{"num_hidden_layers": 13, "hidden_size": 384, "num_attention_heads": 4, "num_key_value_heads": 4, "head_dim": 128, "intermediate_size": 768, "vocab_size": 4554, "hidden_act": "swiglu", "norm": "rmsnorm", "norm_place": "pre", "norm_eps": 1e-06, "positions": "rope", "rope_theta": 500000.0, "rope_fraction": 1.0, "qk_norm": false, "attn_scale": 0.0884, "bias": "none", "tie_word_embeddings": false, "parallel_block": false, "init": "orth", "init_std_qkv": 0.0572, "init_std_o": 0.0, "init_std_up": 0.0572, "init_std_down": 0.0, "optimizer": "adamw", "learning_rate": 0.000984, "beta1": 0.95, "beta2": 0.95, "weight_decay": 0.13, "lr_head": 0.0189, "max_grad_norm": 0.5, "warmup_steps": 581, "schedule": "wsd", "decay_fraction": 0.297, "decay_shape": "linear", "final_lr_fraction": 0.0, "batch_tokens": 65536, "max_seq_len": 256, "doc_mask": true, "train_tokens": 404900000, "max_steps": 6179, "dataset": "wikipedia_en"}
MLP neurons of a small language model. Each row is named by its layer, matrix (down: output weights) and neuron, and shows model dimensions 144-271. Each number is 128 + 24 x the weight over its row's rms, rounded and kept within 0 to 255. Numbers have three digits each. A neuron's up and down rows have the sign that makes its largest values positive.
After each neuron's rows, "fires before" lists the tokens most often just after its 100 highest values on Wikipedia text that the model never trained on.

L7.down306:133131107103155109084124128163149145145117107134118138157134146151127127134137119134163139139155097148136107177079111169140101148131144139046132131111125108107085186101118125133129166149120134169072150109111121120111137143142157152084119142105139124148129119109162189129168111125122079142116144140134115120148144121130164153105116071130131131102160114142147064148176081173142107163144
fires before: " ", " (", " +", "ers"

L3.down705:173126178112138108133150107084123109139151147125112132120161181147137125145077136143133141139152106111144165147149113116160176148137159115123116111156125083182097107149195104127106144133133105124165161142135128136093115151132127157132134159190157097102135076153097124157143115100126129126142087134087119168124105144155089109143133139136155099138149108166131138148129156119095070129174
fires before: "=", " /", ":", "ia"

L8.down362:124129125127154133138098142126127120128112155153187140103112104103127111083197143150117159103144106145089154123138117089100102114090113090152144127109118133139097144115128093101100151110099092116138128142121123126157110126125104091124131124180170107090123140094100131138164155107144189127098135129110129151182083123129145159131133122120166191157095142100139065139151157126094158114130
fires before: " ", " the"

L3.down588:139121104116193108166096102173154147126139153125163129099159143123146139173115115133062151167145163119152165123175090140154096128111164060135176123126131104127144113139095133157133125147144122150124130143128154125093139130171106132072136175166139139141142118119135101143104138117122148123164133101143178164151098118136158132146110162123127143152145103179151122110134151131125103137123
fires before: "=", " ", " •", "Population", "A"

L8.down63:098054124111145136181135105158120099136166135105141099117142095116120167159131113110106136163152110106172118147075105149091149101112168129125138117155150101158106137159119175164142102127156134138158131145111116150139088114150169140120099113129090136143125142143103131152131074119111126164136139148132121152131111118124146158119123172133161152168070091152142135163082160143108130103126
fires before: ",", " the", "rough", " with"

L9.down52:103133142156128083128154158112145122108156123087161145123145132145124095210174096095141075110147146151104137144126121169148106148130107136141141113131135133080121138141233100120175102093117168147107142137078116106119086130132138130135113154119151097125091150128168119124102146087149160109123133165166146088115113124115120117140112163168107158129153106149117155137128132104144088144121
fires before: " in", " of", " by", " for", " as"

L8.down700:149107136106154125107126143147115102152093131161100103096109135124131149131123132157104157132159140070106144143081145096136156123073111161124145105160117121110118139139135120132097126156120119160184079160090109072099146181092095147129108066136156120132122149127167173140155173165055160130100137122117160107142111155146084139093153133136150118108132134075085107090161167136130112148093
fires before: "|", " ", "ed", " |", " |\n"

L9.down314:120124109174132127167134125158084107141093183132142091131133139141172141163128139133124133095143149111163094141094138118121163143133131079129139162139136114131142157087163125122174130135137161130115124159113157087128107120141102135131106097127176149120128126137121092095144156075138158110127119121095136115140151137155096086134135121118147112098127118124152103108141139151158118186153
fires before: ",", " he"

L3.down81:126125134124120150137155119053184125141120124142149157148103123135108189104160095143096146104139150154129127118105134146076150108135146130105137138155144124151143102111246146114153143145148125132022128131120138130116135150084115112094132140122137168122170131136111121133107124113124149158148114123148129087081134133153125204161087114130139107123149109100154117118111127092082155100122
fires before: "==", " by", "In", "The", "==="

L9.down339:129132138105164135141148137162152060164144153097129117104158101127093144114113129120115157111149129118145132136136106171125094130128132142112160165142104148125147149089216124110130116108120095136118151143141147156154148114083119152184166122154119131131110101131100109131112150111116123166113140126120136113131153106167112117135151156077113133134122138147134143106121121128073066136133
fires before: " in", " on", " the", " to", " that", " as"

L10.down564:121096110115148090118107115131119137149168128161112138133155141134143120137150115110124141094137142114132102101143139126121127087130155131143104129080106100082093105098255128111120128117143139122127132120132160141101137164145150114167130180156090120136119171113115098101152070127126134116146128179134161166146138141124116137134104119133122154111146148185104113108138137102131173122113
fires before: ".", ",", ".\n\n", " in", " and", " ("

L9.down389:102136162125085103103148122119137129113137130157098171160129140107134114156142107107134137116096147095122122132115124171115121159161105132145123141122133086144166113170085126146108106151124112118136113107106108136107109080144136146127075135121127158139098108166119146134119130114124077083121130120167142120158155144157115107085137155170125164143118124135099105137156131133149130122179
fires before: " |", "ve"

L6.down564:132146130114106185122119144142179113110124138117092048166125129166094077146160137146082111138111113132156116143125150176135161130096121140141115114118118135099101120120187157117125092095135108123104146078129141112141119161159135144126116169127101080090117095147135123158156129135144153144140143101128135123113076087104128135148165110165128144138108115151122125144158145143161152140167
fires before: " |", " |\n"

L6.down191:142103175090138163105123131111129138126093105127186093115125114122146131123164125129117106116123127155097103092146130174134140134138117147118124145114136148138122128141141084155116078119113157175122113107109117152115081089136136142131148135132103072107146107131128120120127136124107150157156090097154100109147082146145124122136116124113118146151125138126148083171112122142180095159166
fires before: ",", ".", ".\n\n", " in", " of"

L9.down577:134113160137142119171143125132143153134112143113175149124130111111127143114145097137129127092114089177128119108145148128092133117117120150133119098103084195131144128143188092083120066115083127110144116115143132132114165156094166118171106112131151119118131082078085151108145137129138138094127101126163109140113138178133123101154144132097152157111151101139149133127110117158070156147135
fires before: " ", " the", " December", " May"

L6.down319:158170107141103138143113145125145090121136123099093139115129084121194104091137158132102133098172143119160075153146094141157151165162125165099125105138109119127152060153147147167137129120123094097114131131127128105155132118135159150158167139131126132101145105156131116106127128138094126093153121119126123147095125117163149186112123090126112148119141070105144119132112134112129123146113
fires before: " |", "–", ":", ",", "ot"

L10.down425:119161118110136131134158116075064096104165141118135127116105151110133114169155146064139127183172131104098151122127167099129126147108105152140128106180122095099154131160097109155136170129113109118156105100134148123088119116111113150125154141139138117151111111144114159115124098138081093147084097168145133124145094123097085106082130119112156095131130136162131141158089143097149138120117
fires before: "ation", "ated", "ed", "ations", "ate", "ing"

L9.down588:152145079132117135138109154104140104102141133130124125124131123143135147072098120129121128121107151121184137099122148172118125140113120096131094122107130082080129081099153160095175149103159126134138141142120147155134132145117126102112129134159107152125142140143106111131117119088102101152153180125127125151131163131096159112177099171186147115132111166140138098148099123136126135127126
fires before: " the", " a", " his", " by", " her"

L3.down631:129112150159158125182102136141187095123135178139176104094080133106132130141164132117102150139121119142130135130102140096126131118130124132139158158129179085101113161115208120124110151099110150144186132127151146093119132124135114165188065121135145108126163132107122177153101136101112098139138147108164151127079150138100172141140142143113128118175127134149079123160169135140119077152147
fires before: "=", "i", "Population", "M"

L3.down191:127152128150122138119110142133120144132149150128140130137119160130127137104133109159112051119093116128143123148141114104143157101089161135090156133154120171043179152150223125152143074164109155127040113112118121127111085148130116156112118116165139119132131096107090115141102096144144119126122120114124133103124167153167156164153139133113098141146109166132122142114097103120133143139155
fires before: ".", "===", "==", "end", "|", "Population"

L9.down369:164092127127106123129131138140139155126156152106171095108143133107088102082121139127118158132127132127123103123142112105104130096131159198128137145133068141130101098142234133135121138120115135127055131145155104145128130149155134133128128148137093143128175119128130133132103148072094096158132130140102113115134140147134124178142111142119131104158103160107113133145124134096102087114137
fires before: "s", "–", " season", " World", " Summer"

L3.down218:084124104121140147136173138113143162134137127151130135115123114130104155112132149131114123114168137140180131133127117132143120161122127086119108115149100086124090131108192129139131115105147099099056134153136166162105102154129113125120154161151144160108141115120111144130145113149145145144112129098120123118127083115134129111090158156095101118110127119149149122130096110111112114132139
fires before: "==", "The", "===", "|", "L"

L6.down544:084152168154177147076110144194110093077147176148127146115150118137153089142178136113123150149120161144107099090154127135131134108137128159138156132075115121160122160125146138141121134102134111130067137142127154117108118138139166140134130165133129186106127082105095092149147105096135104173102097132101119122092136116148136118145115122155181143154136150129120111132129134100093090094114
fires before: ",", " he", " to", " and"

L7.down57:175151127152170178103158125134084110127094096139128153105107129161157103146129109151128113145115089137098106115106133145128148105153158125117119112143125145141160108097245166131128139122139162108093147070092103090120126150135152129182137107131125127119130132156112163167111119129124186124100143125144145095109150146138131148129117107148075129096132158170129148148154154107133122128118
fires before: "ing", "ations", "er", "ation", "ated", "es"

L8.down123:122102084143119172187153133133143156140098133145081118136141103120104125100147141146132136150139142104142125125147131110151164112153109136129164125128102153099137096153130123135154135159118100120114112148180107105114088135132093147147140112142138133127123150111172097174084157108133162119096111111088111139102130150123107160096123130120114104084119089142132134137149116117129134098116
fires before: " of", " to", "ed", ",", " for", " is"

L9.down222:134114059120123164130170160159129118128121142192109139140095195113142143115118086106146134143123140136122146132134102111086113120126116138122100168148127127128100157099158134120108116113135132096093140116151111124166091135105108134148115136103140093102137132115088150098104083173185135143114116156123131104149157128112130112125158174164135163108137141121122127123100145101125193120132
fires before: " ", " |"

L10.down250:154055164128102146122158117133111131138151124149166139123118111129123122081088125137137100125120102153098111112110109143120149136124149103130133165100144132145111095154198121118105140132141134146135141130126160124113077205154104117200121123120140146154162139123095153136137154136138146122109151086177160062127145109178111120135168108167124110133157122079126123135082131103164089140095
fires before: " "

L3.down6:093162127128163113131137141124145132119150146108177110147136145138101108126168092152155072138167157180124104174099136089105152139120134180128101115149198145120143118107175133125111112137193149117162106109106125140144118136158138108136134150090152113118133127140141097154095145121155138108106141126134118130108130130160117137077130087092148079143138116124118150100143140137113128099096
fires before: " ", " was"

L7.down376:163162163098130176158123152099127126134153130141095118131080133144150105128112131138081132099128124163076147145140164097106110162099116134126179129114143158109087188101154159089119089111076142133132096083131138133126119140104150137154114162111104094120122130146120135120121110125134140135100181101103134130124130110161119127125095113076110134162179112087180132093142126118120120160115
fires before: "ed", "ing", "s", "e", "ation", "ion"

L10.down47:129109136159101165134138120114129148095143118146137147122111115134089114145112161107118110069132154140173109135143137107138111127132139094130136108147089166161162113121191169141161130164144132117181111140110142159139131149124080161154118131162128119137092148110125124148112191169089129169118092148121120148109152107148105158096165127145129176099109153117112123138112117155090097096122
fires before: " ", " in", " from"

L10.down90:094164154166143098085129132131150121059151101156120147121137117179150120134118115159138143094107140108144119108080102140123112093128105138170141114121120123120127126138140058099134115118104071127129099118143120102111143131164144141140111145117138141117128137091128152111127114096110166102161097145116128115150115119115172087125137152155135136097150107176110102193176126132149066096132
fires before: ".", ",", ".\n\n", " and", " in"

L9.down322:105097146147133129131153132111127115083182163119131064121170152158127161106105154124073078122120140127124137111157119152154153110129102127145149139121137117112098157135101114167145119115156165118117133126075120121139127142116106104069104084090100128096109119124164116140124116109134163062159098091105095127123136130119155174144110158127141162113130131102127188139162138134144165079101
fires before: "{", ",", " the", " he", " it", " a"

L8.down323:136137131146108203130124150120137108098097169124063110092098129130108116140203133071104115111112136136142130157132090139136134173116136135150141142128092148167106144139082101146138166137098153113080136111163116151089122186105113143143138107089136137163098109155086105139111113088125155170106154136142135115128145173112121119078168137123130106174115148133209132104137117106118157149177
fires before: " |", ":", "\n"

L6.down636:123145144116143155166120122104115124111141142200115097126123130143093127155141130118150140146137086130094181157144169125113133138139189148125156091083118182115153133131188109168118128132133131106020096130145122166128146153090113124144135107207182129152121137116102143108136097141098107132136149154095165135122110137123100143114102152130162132126123118087126125137153144130127165149116
fires before: " ", " W", " C", " —"

L6.down210:160142139138141122125151109097150115106111082112139111140154126102123104066158108106153094139185119105142103125136089111110136098146107134124094120126153118152159125133222150146117098139103094142029116136139129162114146149169141106091134095162091125157141113107134114141120132122126143133172081100124099132099147127119119194141146124091139135113129108142118155132089102097139093169116
fires before: "-", "|", "===", "The", " |"

L10.down216:082127128110113124087120125130159111120130118126109196115151061093137110119130150143126160164115138129119133133136110116134105130122145090154095140153144141120080151059147110115134143075120133106182158116114105097141098128131141123141135151142118114128114110113165123097103095133169131141119171116146143137101087095081140152116152128109097146126139123123076169097131098143127135054129
fires before: " to", " that", " on", ",", " for", "ed"

L10.down53:086163137129156154088130159132170125112145190129130075161130146142139135120141088154145152126128076135166160118106194149169166152156136154080124118130136124115101111121114119091150160116126118111150131083080128096150135141112145154102116099107127132155113108133117116112131081173107150155106154140122145102123129105110125115138153103145108150108161131164115152125081120114106109143160
fires before: " to", ",", " for", " with"

L9.down637:069103109149130156117146137126153140213136127117128110084139095115126125112107088113131106152137164141073144135107111121066085145125120097110112106155108112172149137120236139178109124134101130127113112141132125142156132099118156093152132109109120147118143156115123116148140108111124094128123096135146095117132106128121121125121117088104123153111133163128110118187157135154123138148106
fires before: ",", " and", ".", " (", " in", ".\n\n"